From a checkpoint of a small transformer trained on Wikipedia.
Size: width 160, MLP 640 tanh GELU, vocabulary 2048, 7.17M parameters.
Architecture: LayerNorm before each block, learned positions, biases, tied embeddings.
Training: 130M tokens, 15870 steps.
MLP neurons of a small language model. Each row is named by its layer, matrix (down: output weights) and neuron, and shows model dimensions 0-95. Each number is 128 + 32 x the weight over its row's rms, rounded and kept within 0 to 255. Numbers have three digits each.
After each neuron's rows, "fires before" lists the tokens most often just after its 100 highest values on Wikipedia text that the model never trained on. A number after a token or word is its count.

L11.down342:127142106124105094127095156138097170119136113131131189205126064080101170108110101176103191080111116154163087152177152109095198138084157109100113133128137132128129124125173116114161137117149162148132080193101116134141102151159204131138115139113090100124136101122111091075052114100097098082
fires before: "al" 23, "n" 11, "ru" 6, "ur" 5, "ing" 4, "p" 4

L7.down230:165127139109107089133123076114168159128168157157181099140160148168187114096158135123139140055112057108129105126162081178120116036089101140136112114147132124147219156076122125088081115122117119092132118176115097203123092140139165119088191185141120117119130118105094148091142181171112158132
fires before: "al" 12, "″" 10, "′" 8, "d" 8, "ur" 7, "y" 6

L14.down488:059133130097146181140151082106131103120104122124127172101165153152156205171134113156087089196157095102155062171146105034157093113082113149147145122160092093101143132134153165144118103118058105091148148149189038136167107205116191142087144149143115121117149090134148129154148182111159125096
fires before: "ing" 19, "th" 19, "ning" 6, "n" 6, "," 5, " " 4

L19.down198:145115181085158102138090187190113114184069185134167164117167111074139137120141158113107107111080142106116159151070135123144111134121121091181174125118129160120073130095173109145138155161140095108105180130115102140116047164165136136076117144129139137130128120129130145095147138118149093097
fires before: "ur" 32, "ure" 12, "il" 5, "ad" 5

L19.down551:116142071110149113124119088167122167126036160116114174161093125157128136082172152092152131129123126151082091094141142103131104175160145091102115151085082145091154127089115077138148115164143136187230106166128130121126090143149093158133130134165154133109117138128165157139175129120092150108
fires before: "u" 30, "a" 7, "ang" 7, "ing" 5, "o" 4, "ue" 4

L17.down583:087152056091161183154099176151114162136148131125149113105122063117122100140157064111170126114168048145118109101140108153112133134143126151134173130174119150157095131095119161097123090120116132081157076106143114093112144074107122124122133088131107179129183154147121154119155074098133189074
fires before: "un" 21, "ed" 15, "lo" 7, "me" 6, "and" 5, "an" 4

L11.down399:129104134129141197087150123149168061092163098118135190116127097116086118087138129134140132119159124079152052104099134123151080136161142128115111156108136160074134202090206139142194137179045151145086085133135092067169130108085094102155085160084124101161158159087184170140130127084130127155
fires before: "n" 15, "bu" 11, "po" 7, "as" 6, "b" 6, "a" 5

L4.down62:132132063131116086145106109140128145047153114147142168141109073086089103142097073108120111178129099151073128159086152130129147117220135113122171096144079072154069125181138060127154119091130190071152126133170099163105124140173090082163134192184140151134125111116110111113148121110124166146
fires before: "os" 15, "et" 13, "le" 6, "t" 6, "an" 6, "x" 5

L6.down205:136093167142129140094061111095120125106163119135108063127131167109155150124185141173129142086091124138126118113150123158178110119109106123094150111142146170187139092173163131173098148148080112110061118178076124091077198114087091130125085098147133090140166100139142073126187102148131130119
fires before: "ic" 15, "i" 13, "t" 12, "le" 11, "hi" 5

L19.down374:115076126079138120096182151078129121080119102119126107118119106114125067102173112121072103193075124115091170130155160135112135103120108158098132158154158114163123155115138111076166182176092100137105078098094141164085127166129147121136112167105172086145168118075119075215100126122085154130
fires before: "r" 19, "ri" 8, "ur" 7, "dy" 6, "ure" 6, "der" 5